From a checkpoint of a small transformer trained on Wikipedia: MLP 3072 ReLU.
MLP neurons of a small language model. Each row is named by its layer, matrix (up: input weights) and neuron, and shows model dimensions 544-735. Each number is 500 + 25 x the weight over its row's rms, rounded and kept within 0 to 999. Numbers have three digits each.
Before each neuron's rows, "fires on" lists the tokens most often at its 100 highest values on Wikipedia text that the model never trained on. A number after a token or word is its count.

fires on: "," 46, " To" 9, " From" 4
L3.up1629:481506507491537494472492487513493500588522491505486507504510576582537517499478497468571488520476489507517470498503489472455485502491493513509531520555497535510484494458476509488506499468484528488479503513539509469542496508474521488471470482455490488476471471487483479518478469500499479509459517495521530496500517516506454497535487513443497481567478477525535491502485479493529486548508495497491487463527486485483466522511459503510548526531499501512497557478514501495464476519510498555516479497573481523403487506474487508484517492454528521540530489505518522471455505497470527498

fires on: "'" 67, " -" 18
L3.up2767:503498498508471477519500521507566474468517509515506542525512513504527523552514509482490434519498518497514499503477503482512455503519485537498502522479510533508486512516505518513500488541486515520500503480509487516491501504516545494464506519509545534542506480501508516524451489488458484492476528467476535521495503494517499482478506442476500521498498460518507517494492475498513479537425511512479488504505515514522469468487487500491452502537519506494463555494510433507475524488480478543546463489493486505487479555480523469445494511478529533504465513525516497504522489488516494488

fires on: "in" 18, "c" 15, " 400" 10, " 100" 6, " population" 6, "ad" 5
L3.up644:492529486478554499504459545495488500513509531466459541483535506501504500459435480498475523513502482526485478519557506505520454498516462489496510489505500485508487551470480490481509509489500515519476504496510453529521490467497462504490541496484490486510494528488483485555498447513485501459478485499545530507520487478485524462569496534497501474479500518488515518500509512474518517491491495480502487515529473493508509486463502538493491508509515534453502487505497504460447514518513497542539535486505512502473494482474510458500495489514507529482477515504466530504495525502506511474

fires on: "s" 23, " family" 17, "up" 13, " 11" 7, "est" 4
L3.up728:549507464458446552517526515493491492537508464455503506526507528473468523525522505496540526523483486511500542504500527474465469459493522488467553489486503491521484543457482503473476515496485477520479511492477530512495539492470508497450490501507534526503528501512531468512483520553504546500496514478499480501512490502496512456518449462545505499510517472490494472515536524549517491494541515496463511526502482518474479519523505500516489506508489505458526508463507555505470514491479505558486470525483540506506475550483488493491487506539482490503522480531526552451499532470504508520

fires on: "ing" 74, "os" 4, "s" 4
L3.up2188:485508481507488515501501500512460509524469497512501501518517538470511521493508503458538462482550486490506489459469520494483464504487429493490476530472506500525519482484528487489482550509483521524513498498533508517518522517468512474487525507435493499501504498495496533489503485512489498532525506517537476494527517521443497501500525508530497513460545494534496476486554519495526482504548455522464501482463521484548513500490467507498505543487480472449470536464534454498509531544540532462483487495503477472497463483457542453496467445510527513505463480483494526529508460513505524489

fires on: "ed" 34, " a" 8, "ly" 7, " style" 6, "ify" 5, "ally" 4
L3.up2703:486518517474517507454517521522492532510536489483520485460494516514513542509504510471528454518511508462467530493517474481491461499497456462517543507505448519496509508549547538470505482457478514564503525489484515529550484510536437487525508424494506509475460515538495462509481538487469496482510504550464504493512509492499500509506548535505499509510478494463454494538549505495505496466474486482530504465527509520552516490517527490498531458474502530476526494486490546526478494477541495484504477531486477526484478485480545497504497487453459459477527519467537488517495515522500515509

fires on: " on" 23, "." 17, "," 10, "•" 7, " First" 6, " last" 4
L3.up2619:465520488490541498455512484503484488523526471459522496493477518509503492495485499502565484488508561493494477513511489495465477506462477525510500515519494524513496462512474487494519522525449480496451506513543499503488538504522518509486493491463478506510520463505484524509472488503438507479517505488476508487563503481560506509478537507494498538498525464524529486464517503496512503485449472504502496488536508473479491541455456497518507522556504496491488526540564489483515479465498449521488434464466514475460521502511538497507484538466516492506464526519495483476474464554493530487

fires on: " m" 19, " place" 10, "'" 7, " January" 7, " killed" 6, " May" 6
L3.up2976:493517510522520516488548559529516467479531507506535528538526519510505539471558469487535501530542523479523503503556496495499511467519491506483513525464479508512555491535532467506516514543496460481467518474512485482479484561500477505496502492480498485517458505484526502470550471516495514482503489473498537505523495529521541504570490479546496524494462482497504447491478489501469496521493518534468491533511485513468461491507454493491505482455475485494507442472486467524477499469545438472496506484481462511492460543517480534505521533491511492502522478533548545545500482483518560483

fires on: "ce" 30, "se" 8, "to" 8, " values" 5
L3.up73:465506497496522518465489517462482498485513509529503475507511510509448502524434497503487491480508481487522542498487527532532495477547470463494489524475503548490499482506505493482465466486491522514502479485507550543534514494452535496498532473488493492506501526484479470487474486461536515505483503531488461511515524536481519521568524510522485509503542529514511521500500509543493537522496450521525456493473555496489530517489492489524513495492519527516502504506519470469532513514517518497530502506492516498516493491544519494522476560480501484515519527466502568474536480497522533507

fires on: "==" 33, " same" 16, "t" 10, "st" 10, " order" 8, "d" 4
L3.up2871:538475510524477497486514500477550457520504497528520512490500506534496479480483487498513489504489506511515514495481477463509506521498497493447505518517462540477558483531514524488497525479485494484493491487509516491495498480428467487427523515465489508506500508499473521473471512499521506463503474521507484507516492543478481487534519481532482486506559538500521519542513541478515488488462512544478499514550484505518462463499503506503511478496502512481502503441475467519509495502517452531508552483496578531491515496453508468477501475467475488484496551503493520497467500499528507508

fires on: " 1" 25, " 3" 15, " 2" 7, " 9" 5, " 7" 4
L3.up1119:519409491530472469494496464473476529507472528511493512499496515448515487450508498508501506476489508503485502502491513497486495489550509495457511517510493502502488519467492491456453486507449504471485503467501512455524498482467497508479465519487523489528531502515469498534475507531484516546476471479477540502492492509495480481512495489494480475468541529513507531536515517537480477488524445477485521503480442487501514546536482504523500520483521479482527473510496486477484500559502453505484511509501446511491491502552545482508534516493526525467465527509498504562474449500463511514

fires on: " name" 24, ")\"" 9, "N" 5, "History" 4, "K" 4, ")" 4
L3.up5:502507497459527483473499469504462505516535484541478496491535474551537498504512534496534501490452492518485518523545529503503465488499478518475547497497489490459491535540479469500446482513506523478480450486506503471531507544532487496536491531503494497468497484528519483526487499469483476528521481516482491468509522480429533523505482513517488499480511509554486530518486462491492503483539500481497505479520494475511489517473494471535556503505542509511500511473487445470487543510500465488451522510499500516497473495518477470491530501530491491491547481533529464530475509486507513491

fires on: " No" 16, " groups" 12, "ad" 10, " group" 10, " C" 9, " site" 4
L3.up2367:496475435482463502576487515494539514519482482512463533498493491519543524527533473490487502542487554470528506489529475488463514518494469450499499536552511512498513511522495524482515493519545462484503488462487497529484461484493465501499484485440494515531502511480533513495492512509502519478483471493510472508509480538503527514487538483479500508467507503474491446504489496486487502473506512474492497433585493490509492479516470542483522496462502488524505467477524530514465509482498484487489502464487482514504502509463513450486508497513526503484525459547512514495495533497475522468

fires on: " later" 28, "d" 7, "r" 7, "-" 7, " present" 5, "st" 4
L3.up2751:545537510518514515514514533485472480451517501522528475479476527495520579529471504491523475535508534453511506544533493533463473492510485493510497485508479498547498518511525494525509519518492528476496485479466516489491504477493470474456500418478502518535537515503507518493495474479496543535498463484528494456483473497529486474474507462498475449497497475529504540502549503550521494505461471505500473528522527507516528490485507496466477484491515516484489520501463515463505513517512464528507521455517527469519483502500538500438496490473458471521489450486515509535539517496534501479

fires on: "le" 23, "a" 12, " Racing" 7, "C" 5, " living" 4
L3.up2965:492472489482491476453482548479501532507502487492506497463520509511520513544456520491482479535483531513506495483472463470494504489525474516476561512524503531486493498491535490482492470533496552541486507481495539502479526481486493505507502478520567499510558495504542511520489498511518497539509525544531506497564499491503466502525512530529494492476518489499460539516466505492523517485416488477493553520482573483486481488487462516513512424449542501468506492478503496520456464520488474479451530506500487496483519491546493491495508520486528540503474557498487523540483490482523557491

fires on: " the" 18, "s" 16, " (" 12, " million" 7, "a" 7, "h" 5
L3.up1446:468467449474501533499482509468476453546544507489493539453544517503499518453517459502459500517460515551494485512466499469484471482503488519486531477516452499488519554498513530477476478517474515528502506499498485483537487522483480503466488508503531503529508499491488478485473515513511463482506473474488493477500501512527472519495530488499497475493521539501509507498476494500532477475475506501494514526510491500462493485470514519497540547526520524489524501458530503508492495484481531518505540512475471509498481529522491475494502513488451512513526481478541493482512487471503504485

fires on: " •" 26, "th" 18, "y" 7
L3.up659:503499486525528540489495523515515511495498505513529511512533495500484525519494473465487475517499486506486463475477494532555454490538493489517485486485488490532468490558531508477503469511475502495494466495503482470510501502515491435529521520507515491466496461533517524516479509484546489483468505491538523494496498544486490467538527458502468469486473460489526453485524517536531515529499496512533499500529490454506481496509501511553533504529495520465491505498433501516526534520512517501531456458511487524498472500512487519511475502508528528471500481498480497519513472494452464503

fires on: "es" 22, "a" 13, " As" 11, " A" 5, " Once" 4
L3.up4:474501485522512496484510539494484532485496499477568512484517525504455507478498517471517493522474507448533507485485492456496498505536514498515511527483485524473480501511483520514445461526490492507493492473485524496474540508531561465465504473478505494513502499486500533498475510523471501519480494465524475490501487524519515483473501568455460494469520476548471497541458503494558533480448500508511496503525525526524516483490499480473513507470486493502520459474466478505523507456491485540483498503528515491510465502525492454464513510490525516512482492492515507514514509525522503459

fires on: "a" 23, "A" 22, "C" 10, "t" 10, "N" 7, "en" 5
L3.up1792:479474521496527511462506501477495481505509463531476481535553555503481462469486476492481510534482540488526499493483517498545492526521502510458537510529501510505505529542502465470507454530543510538512470482525517535510512500487464469481526522482522486493513573486508512507481499484466487480518456500509465459511524502476480478531467549530480477493522525460513527555480505563516446478469489481546494488520534527515506506522479529546563515509483499451517506527479494526467473525464486508474530520454542501488495480520529462520487526456477499518524505482494512534496495478519487465

fires on: "th" 59, "." 28
L3.up2082:500505494574486515508529454485488500516504505533533520498518525481508471506467503490464508511489502488495467494537486507509494489500509488490508511508465505519498472521448464474496501526497445483480528505470479521532548504500508484501495498514514445506498519530521498516494506481506484515518504481509488496494529541483523480555518514506465451474526534447485481516498485503502536559478481491501455504507512493477466517497509482507481508462517538503503489486490489541493524480546496512477523526514506518514476503473476499494493505475485478495517527524482540516479511484480468496

fires on: "s" 28, "y" 10, " R" 9, ".\"" 6, "." 5
L3.up2779:486483492526512504541535491508528518481501503495521513475578522483477483483516475493487495496496507489466456497462514479481469485491520482534537513528484507538523537494448493476501536513491516492513521496482517505524511531510500497514501522500467525504506490515523535489475526510484438497494536533449495492516526526494500517478515503546477459490477517476506444518476511476513507521527510494526478503503484531470503488508518475509519551509507504513495500530470477528483539509462500495472498522493521522478510484498487508504492481502494518490472530479494515460519524455539523521

fires on: " •" 34, "d" 16, "or" 6, "gu" 4, "ed" 4
L3.up2227:479498499559473475495494485480461472487481487526502542505532488489526546490501496490493481494469501478530506538522531470491478513491481566487527500488497518520492495531507548525492480510475484508510477483494504497479497465505478491458514482485520557473521495537464482534505481484485478526483553494479483471487444477481452484537528449503498496460509476509502465507506482480483491461470487482524535522493497487466500505492507522527523534499482491511465551501518502453504527463483490547485503506514521526468502498479517506538535535498439470492519509502489498518518496519466519505

fires on: "a" 18, " United" 10, "an" 9, " group" 6, " 1" 6, " genus" 4
L3.up725:531497444476499496481480545486508538492519518497495500517518487507546504502498526468490507533498487527444466495483503476486477467539479495476542483480455498504498523507515510483513439506450482489532494460509565480540519463541511499511508460500505484547502498500479503512513484481476503477463456512465477502520498490494468465493503529480491494503503516498488510521499514550539508495529492478523487524517481520512510501509468534491542496482545481510468495488458525464478475488442488537518476510491477462492510485509519449468482519517512514517483523498478536496509499472486485500

fires on: "d" 20, "s" 17, ":" 8, " about" 7, " 2" 7, " received" 4
L3.up2526:487476526494462524512511483493460498470516481511488473539497486511526513497487505490521499524470501421475479497553506479487482500510515506460493530492479465501473504564481495541516493511533485543510557498496489482533549483493459512498499538515463518458517487500499466481518533540463510508542520499514503535513494509488510478518509504475500483457499520493545476482458465537520544510497500535543510455498443509509477497520504498526495525477457524525510514496509476485487517463527485519492484501522537485488485483469530489461493490496470509498468488549557515485448492506484507537

fires on: " 2" 11, " score" 10, "2" 9, " 4" 9, " 3" 9, "$" 8
L3.up2184:498462517513522500503519467493516561482483511476526511463510481472490549483510489484522502505508492470445475492536469523489451505544525506504488542481500488491493491480473534475502485466463470466495524501451500499527511465516506498447469507480491529501499522479452497490510525539483518464493471532468520482521497499518496495482492506483509475450527523473496463530516492510494551499512477509520495486510439493504474514523516528464518526522501529497515503454485483497535553440541508484505513548464504524510471526492493479523488527529504554501442521505527553472506471483466527492

fires on: "in" 27, " later" 8, "ship" 8, "a" 7, "st" 6, "i" 5
L3.up2821:535510490484546543510511494510524503488494467491509502462503507514471512456460493477514530507515495524517516529542497501497492485516486485459529484517499490500506501528501515511482502561502508484519509473538455519489500513497467488472483465480511479466511514473557485450515495487466514421484470483557516508497528526427473519487515530497470451472484461470498499488546503546521493519520491497489496483540482520526481482493478499466501495485488509493488496471516498542488508534541475538493543478477547496503517522488471510521514492470489482484529485495522506499465500516474506499

fires on: " her" 20, " club" 16, "," 8, "ella" 6, " breed" 5, ";" 5
L3.up2942:490484525506445557475558498494472513510512483488502444522512493516546500501522503486516460517493499508496477492525489459517488503502464473474528498520499469522498471516477504479506488497528510507521475503479554450490465498493502505456500473465522468515467485493528557542532475472504541487549503487560523502509471485548511480528467497495484511516493512525502497550486496524482498519495482503501496490529495510514482498540490518524473490487451463528507507500486522485454513509496520485446507540530471461506470513480486452497520473463451495483532479525495496509483474480472538530

fires on: "s" 46, " Centre" 5, "the" 5, "er" 4
L3.up2979:532475509519502490473511473456545423477482496516561547466546490473495525496517474510505460472504485491502571485459531528473474545491480470490465498527488524511526469510473497479516523529509463477500501508452510522509498515499501493489453477526536506508504519509521521468504482458479526513513510494454481527527484516526492512532494491542457546465512513548520440503509488516471496526550486513510533477488485456490498462489514475499532560535539494472480497524482487500506508540502533459494438520524504521470489549518460492515475484504510508499483453484521528526506521497567507519

fires on: " World" 31, "." 13, "'" 7, " Qui" 5, " Canada" 4, " Society" 4
L3.up1954:518539499472493488489537509457466497544476484515503490527496525488482497524543489489471530536450518444493500507531471526502480494502493487472514458507464480498500508479498496506513467484488497487520517507463477504527525509514491476540496476514495487505472498516515505532514478502465515510475455504541472486509498519487486479505518543503482453465508514477491483492482496535531535508473479533503469491526489477462512493498477505518510507444465477510531483482495435496520495531546459488519501487503517522489519510534474499503529489522489487485476518515508525443497505488471528441

fires on: "ed" 53, "," 4, " every" 4
L3.up476:494509505547487473515497512453512480491460507529511491510519507502493553478488533491510536500508447499481491488506520430491488502519504534511537478514505507495485533578494513446470484478500505476524484507504512528526529509528480494505553490455535510535497511541504483533488488493526511496498458465546519504478512513473517526529472531487510446514495491511483480507493505493506523486528512496537513511478486497513510528506525491495501489513430506528486513516486541446516453542471502521478487491521459522532483554535476461498507498474482502510553539481476535500476438482479548546

fires on: " and" 26, "ization" 8, "ien" 6, "–" 4, " or" 4, "loss" 4
L3.up1587:519490460487530528500485525510500470497505514486511491491509518535468472497534472476490500495439462487503517510538437486552485484493493499515463513524506472477499512460486507467494472497541537534508504488514518524517559499523512484487481477567524515480474534540463501483482504502518503527523495523513471513528522508498519532473452503535518445515496479524495528522475480535454488489521491502519506528509478475515514486475494494535507491484496545532502476507534511485506527495497481499538479475516525532487508494504528519452533527455498498459530549523495525531565532467549501534

fires on: "o" 20, " Paulo" 10, " Bernard" 9, "ch" 5, "z" 5, "2008" 5
L3.up744:486492489498530534507531475508490511519491463486489511516551515530480519451495449495497509482495486498453494503526482496502481485511475450507496449454519481468513524519505503445490474452486458500476522493531473515478528505502514502506539469464492460490507497497507531476492459503506481495538461494473482469523505535426504496534496537518502478505449525441500461523525514498528500486522481496483495501442470532490468470473471492470496549448508526497458502488515520477487528512526471488504483489506505477534482535504509481482482500514525496482479488490523522484499483518475526509

fires on: "t" 15, " body" 11, "d" 8, " transcription" 6, " population" 6, " size" 6
L3.up1089:505488529502489512504488542480519500526487511453506545492535522516516559510525520497510467540504498513500490485479472513467505540497498548486530493554463484504509469536481482476488514478539450523479503478502536500477481526434450516499467490489462532484537511469528520513475495511520516471539497558469477507490492556507494480512500475497518513436513493504486485547500512437471488491555550466477478518486471503503483493453512508420522506508498474490510503531501504490485463514512508529510531496536542514450498496496506508546541520513467485503533508569504528513526521524497495507

fires on: "a" 27, "š" 10, "z" 8, "ön" 6, "i" 4
L3.up2846:534498486506499539501468494513522494484499494486513513508536492544491514475447503508536506491506505505523521507542479486502478513517528488536492491467526461535484515515514495477493505519461467494509497474528538470495517506485476498516527458459509491525504509471541496490501478471451526493485518495509481492493540480461499464498523502509515502511469501449466484495510490520467492488557518480449524497500532520489477488521522508515477534497518520524456543499498457471521505511548536506491511498477496461529512505492444464524460489472444517535520504554555551463497527512500487504

fires on: "'" 21, " later" 10, " October" 8, "===" 7, " one" 6, " ===" 4
L3.up639:511498488555489518506546519480516494510518507537525506482598500499491478507537467471469502487484519525485523509505493466509484496549478465484486505457458516517522480549534502500475513552499494507494508494492469515533490514507507508482519496509460515514526514542537534479497472505492538509460475472491506445486550486526467498517497477523495476516502517497502449519492488536477474532481535507546503504485480507481478461504502498532485550527494515503463465497462503475520474486538504537482517503459536493473477502437483512520459498509466498535522555533551493541505511520512504475

fires on: "s" 35, "ver" 7, "st" 7, "×" 6, "d" 4, "nis" 4
L3.up779:557484533508513504466459468481480475521545505495522519507505494484511554521478479480475478523535515530545542487465501481518491521485511478496457502514501508526491506545519476534513532491532498506496507465497504494469489509493475481493551530569519485521472497528523540508477465523488519436516500447537533476500459516487522507492500489514486518446496470579550536496477505493522533477516504532521508498540506508497490489484488496474501492470515545530507502462479468515476511488550546526532489483475552583488501490524504513468492546530505505486489514493478523519498497494513504459

fires on: "'" 36, " average" 8, " of" 8, "y" 7, "ever" 6, " contributing" 4
L3.up2889:494489498534513500505491505514502472485521472474498553524501462484514512511468464498495477522540498516447500506518476505544483452501542550505538496474509483489465500490517533502519471515481464495488478494487541517476499487519497499501528504511482516515454506514522518473556488499463495487509491511480502497503503465496483506470511511497471512456492495491483496499552562525440478497491502475501451523500541515504483489507518497491486541483506447494519511500524482514466503524532480539523506524509553483503506503481501512499518483523520507497501479483503488504528507465517486463

fires on: " A" 25, "a" 24, "A" 17, " a" 9, " cup" 4
L3.up2177:482515532560505497472475535460496520518507531444509554536478480511499506514516491490537463523512512504530512510493505464503477493525510472510517543497551544559516498512493470497477503488500508527462463479513511514475468528498519484480539483516501488523485492526547505487461462521510489490493523470567558533549502547524537464464499479491502517484472466461497470508506495484513428496488509490512564526508502496492457525533504542519505548455464504440503463452520474538488473480457520506547498486487512498468527515519541492463490493464518518510469494527501541502488544486502486495

fires on: "ion" 13, " world" 9, "an" 9, " brand" 7, "m" 7, "h" 6
L3.up1331:518488496503510517518468480474463480506470520475500537484513493501495488457507487498482506542520496571497532551556455515506472484499512453532511523503501530520482543481477492432476482517476537475513545467491511504504497471488481501515525493486469532528532528529503499505465501478510492494533534453512496470482469471554487503538499501495481475499504495500469510538563478488481487481470490504502529523468485503476499539534511521526511537510512532464474477537509524505532508491471516481526528507506532475502502548538508470497524492477514509493498486480518520523517446510563501503

fires on: " in" 30, " from" 12, " From" 7, "y" 6, " as" 5, " at" 5
L3.up1005:510491529518493442511503479508485545541508561506523487491510540549527506522526533485538492525443497528491470496501478512472504538535475503499464521520488499482488494498492523500455499455471504521451451494529500499552496478461532500531505487470530494490501486490473510469427460508468506524444521504501531468504516502455517532488479547459504524537493503475465497529490492493561533524544520493495521465496481474453512511509451497524520492503558511464479526488514508492515488514503488518478504519530476487467526506528505519483516498457507537452492483504505507488496472539533485509

fires on: "d" 25, "al" 12, " between" 9, "field" 6, "r" 5, "y" 5
L3.up389:458493507523536500485520478512503504478479484464522473517500499468516566501507530497483510511504458516493477525544451496539463488543454547492497476500487502489485450509529531520502480512507488512485476490470499509511510463506472491460517494514507501490522484549574556442501502505519539459523479514504538495506501515539548485520484498488446454505469453497527489517489496555511465570479481538517508497500472469494514500530450504506501467492502503482485462465500482522455464494479545524517540504548499510502512487498476511521465507530463490509515528504498532526507500492512535488

fires on: " and" 15, " to" 15, "to" 11, " would" 7, " or" 5
L3.up1863:491484531484522543508495497508522536549523500508475565494505520502472454532498467488481477492531493509497497523494469506536472521514445469475500482556502471507512504495486508517513502542514513507491476504519491551521564483494548492462512465511517486479558540527530467492490520466517526467518514481500483495502478489505519520509481488537475465500478480535472507481500509515518474499508526552480483459504504417515468504470503527519535518466488507475527463474508455500514505492493499478488481538509507558509509531470516501489498559492508517463507522514511530505518516512502499480

fires on: "es" 24, "a" 16, " " 11, "al" 9, " groups" 7
L3.up866:497473472526502490452516527469500538501469553499487538531553490473490472484509501490441498552458530530489509471548461471486479468499464506505497519491509503485475509517501503475494520469536484517505542496527495502543492496493480499513507555491477508483522495489514503500479526483461490463525498470488473515493422504482466463551495519550526488479508533489505473500533495443525514476556550484503502486498507495489532453518449524496538537522485521511569501491539479462510484517501537553478535487487502506495524510510503476477496482506540539481533502515529478523486473540500528461

fires on: "s" 38, " votes" 25, " Democrats" 5
L3.up1732:450488493506505492489482536457516452541484493545452561480500499517515503532465498484527481476508547493539482483503513511466491532480485561482477550473535534486505479480504526490474511524490498539475497473517506474520503514493488522425519543504514503487546477505494512493530479491484548513483502535515532457471462497484497472498471450508507499511506503539526490458483450451486513503503533492470518498491473503486495515488467510518508568525483503466500488437532491517461485509483513510475460498493497528518465503506463518517465521489502508542485533461539516524505490492498503506

fires on: "\"" 73, "\")" 11, "\"," 10
L3.up2761:521518498487512463491453479524502465503500511478471495471497499521496471525519459489515501485519482464503507543446477499515489455492504572496479536488555516536527483532514480481529538471442542531499527505526458483518501537537521470485498492506537510504515533539477500530501485500541486518473533480507503434459474505478528500498482505513421524490558483469496514493471505505455495477514523500532498546471520441479528486500454503531481549528484454502486482527500416480498491541482445478500472478490513525515482540541474432507515497502499544534493515512520478522494522514484508490

fires on: "a" 14, "on" 13, " For" 8, " On" 6, " In" 6, "ia" 5
L3.up20:488507538529478513495464520489469503459525485519529475541483495460484499509509500493468502542509488525488545484536511511498481465551458534474497540503500502539499508498524500493472482532464516495431482468488463521491504479510479469479513492469516518549505487475504448463486503527487536471518489456533485463544527539532512482523523498515494470528506489517513435484500515486512531510489475516506548502500518503557496497488462495493494482485467533480507497489521504489494479473515492534543483510512533493480479507462460525472519524515501487458525490536516500479496523437471552473

fires on: "s" 29, "\")" 12, "r" 10, " m" 9, " 400" 6
L3.up1694:457493465534490486493489523520542490493526495497508551486588529482483508485499499480535518482488472529490522509472513495529470483497460525516515512490507459546499505527501513540516550515478518519523516493540510498539475520518472508498513503530481506535515483506497515553505481508506455534521475512514490418487473539446527510517494490517497459444484450499511483494465511545508513487506531510510484515483533497528497485528497491495515554520494478467497489509463513484494505531481476459475481517518532516499498492468455509538452472455502530531510529545497511539500519498450511508

fires on: " that" 24, " a" 13, " he" 9, " were" 6, "," 5
L3.up2775:529514532525507530490506509483518511533540513452502477502523547514532518520508501480554515519489505506518480491543490496470514475492470470515501526501494517497499478510461539476461493458500555488493476485503497484574515494442501498500505485485450496520486453496491502518421481506508502500490491466540529488497490504510481468497532517414503521504489501532515480491482476452568492522521483499493502463477469508485480545523470501503516539538510540519473481481487518511498507482493506548511495511529497478464499484532477524463491489492484523525523481496555509481456467481506498508

fires on: "'" 71, "i" 9, "]" 5
L3.up1677:499525538537529475525576470483495533465515497513482480495517482513476525506459495496523492530482528505485511488536511496502442499498489535501534473514449535532520462525564533504497517463470489461477461482474499514484491522484500510517489520511491501503437488491479503484516505482493469510448470507464508434474518528460498490553551511506500521460497464501472477485529475516545511477525533495524465489493517509497468470487499521455531518465497500511511481451473490546493482512566499545493485483483525495505489506458492513522506525522478491540489513508569499510488501509509521453

fires on: "s" 23, "ler" 13, "et" 8, "lock" 7, "ner" 5, "er" 4
L3.up726:516453508507536505483495512490472474553533503499507498424485503502502515500501507485511459517492496509527521504480509505496488489501470518526532481497458509496505483480485510529473487425491491510474511498488501535533484528464455505496519482490465535453508501491467465502483470479534488517502472551446521458524507489498513517546490524499504498475525511506487471515526496480526508524512504513519480461490467493488503529524470456527524521532500503475536499543470485480473475528501479449519493491519468514503491518452472493507476521536526579502499514507491487512488495511544475477

fires on: "e" 34, "ie" 6, " capture" 5, "u" 5, "ia" 4, "y" 4
L3.up15:520521502506505517470477482489488446508537491524492464481503527479464468522525497505505492488535484453488489500513466495495488450482494517493506504514517474499495469492487456481519519475506521487458485485557500479471478525493517458511516518521489516493516490542488531476506495505483426481503517508523502534476520495479531481508453509495474566532514531464510524516487511523494464474490481441500491546448506503521504487537521519497485494505451481529480467522476425557475523508473490518501506479457498495497432535475482500503539533472503488470518497526475523543457496502502475486

fires on: "." 57, " place" 12, "al" 4, " life" 4
L3.up2443:499497497531479489489508514498531500533508513520525574530501511512466459484521495500467480524525469533490499492541514497516510480508470523510509518524489500507510486485524480472520455474487482479511515492472480541498479503490517508492548489494489473460524555494556434536483479480465529478561463500518467479500490469510533485528438475539521436505518525484490473529500496492468498559527551533491544523472456459548507520509512496517507531492473524498501503492497482478464492481495511485487541518475497534495508499486494485526475496498510486478480548499473517512487488527585495513

fires on: "\"" 19, "s" 12, "y" 10, "6" 10, " Army" 9, "er" 6
L3.up1466:506500494525453482496495511450463490493484501520514533480513518497508579524501498498507441515537472486514520466492513511503493490513520489507516518489572497542514486538517481493532442514514482492498469452506485520495521490517486473463498513481570479518468486507531520524483481471539495502533510504484458440530494514456497500513492478528460478476506496501506501520480547542479485492501515477519507500478482495541477489514513504464457527537514516491511485527494486529532541489521496451479486471492537522472512497505422471534502515499480497526518531541539514499499506497527533528

fires on: "ed" 41, "er" 7, " 10" 6
L3.up559:495522525532527487508529498513506477488524467510443532473508530500495512473495470498500474492507574456506498532516489463478463477466493535504529514527489521498505494521509529502490504499457530519495467502476539505501522519515536500474542444487451505507465505539438533504521480516489462469528503494485535450484464503477528477481486523503486484499476496496470484496511512466514510456485450478529494502553470536499530535489499509505450489507466518515534474511465485510499472528478500481478466493513481480514519522498568474534540497548458463523494514514557491490478502492516539511

fires on: "'" 50, " its" 22, "the" 12
L3.up1324:494517516487479510479477468478503534478540518516513486529478496465469540479455487502504488503518488519493476471449508496475481511525513538490498512484519524528530519507435482475486538485525471467515495496488545533502528489509560468519532480524502506512560511478519505528476494478484532459539514526515503456485540556491442492486548501558507526500478482496507486549449564477522462533482546518502497476498491543546473513463470510517517541512533484479505479510507471484482489486541500546495464479501486463484491516514489501494505517488504498505501490537556499533494507487514496500

fires on: "d" 25, "up" 19, "s" 8, "an" 7, "e" 6, "ant" 5
L3.up171:501474519484521529543519465481469502513517495507502491484496531490510514472528512489486474516492511442492524497477524510492487459480537544500533528517464518512486480535501552503512487522540512508463509494519538503518538505495504496482508522504486479512499505489485535513494527508480486452467532496563473470442471516439499504504433477493507433468550511492522477519468497488476510529487523526497509477527478470483508490491507505481529506463488503484499484495461496477507500483459483503488485515493520523520479531455475511504470507518467511549531498470463518456512520494478481493

fires on: "es" 18, "ly" 9, "a" 8, "ad" 7, "re" 6, "r" 5
L3.up1273:506455457518486484518474496488457510551520488504460542513525543520491464493526469456450498541492511546515504464482511515517475466514461497565497510543520541513527556496481541459494511481513496481476499501445538476528521536448500483484505507534486504516518555478512479514444484501509548486505461499507507425523461502469517516517475526492499476522495510504473518471476489547507474483524471495515501474459514504512478513548453477527521493464504480477553492477517475498506542468488521507447506468505508467512506504492522489483479485467466530530524471533504543540517486474488473483

fires on: "s" 20, "st" 10, "ul" 9, "de" 9, "il" 5, "p" 5
L3.up2185:507462492530469494478495499519451509546521532483507513495514510517530508504457526486509501536466480543488506487472511464484482504517482463539486485522523536503512452518508499463475521500474493512516500476490497486507541496507509477551543519492530463529480552508477547514484478478524460469514516488495497519457489553504483509507558488509487496495489464516501534481511498499501460485531507527525539499477495506511495506532530498484519511492519536490527521543507523498482514529463514524479504523474519523513524502528510525483508494486461497498475476516517486521485475517463452462

fires on: "y" 19, "ary" 15, "and" 8, "field" 8, "th" 5
L3.up2243:512481480511515532509546500451514464551509492479490517480528512492530533503522427501514516514517510526481489492521471489517515511589480497509515473503534494509502488542496502539483551476526501521484494466508483487469461521471537497472518520491511505504530482532553532487471481516459490512522475519518518461508467510525523498494447517544489494557521512490556427501503487523520520509440500505488492466498476466519497528522492471474509517473493471473496497498473543489507520494504510533525491457533496531511485457537467531526481521499504494467492504496485503485512505498540513508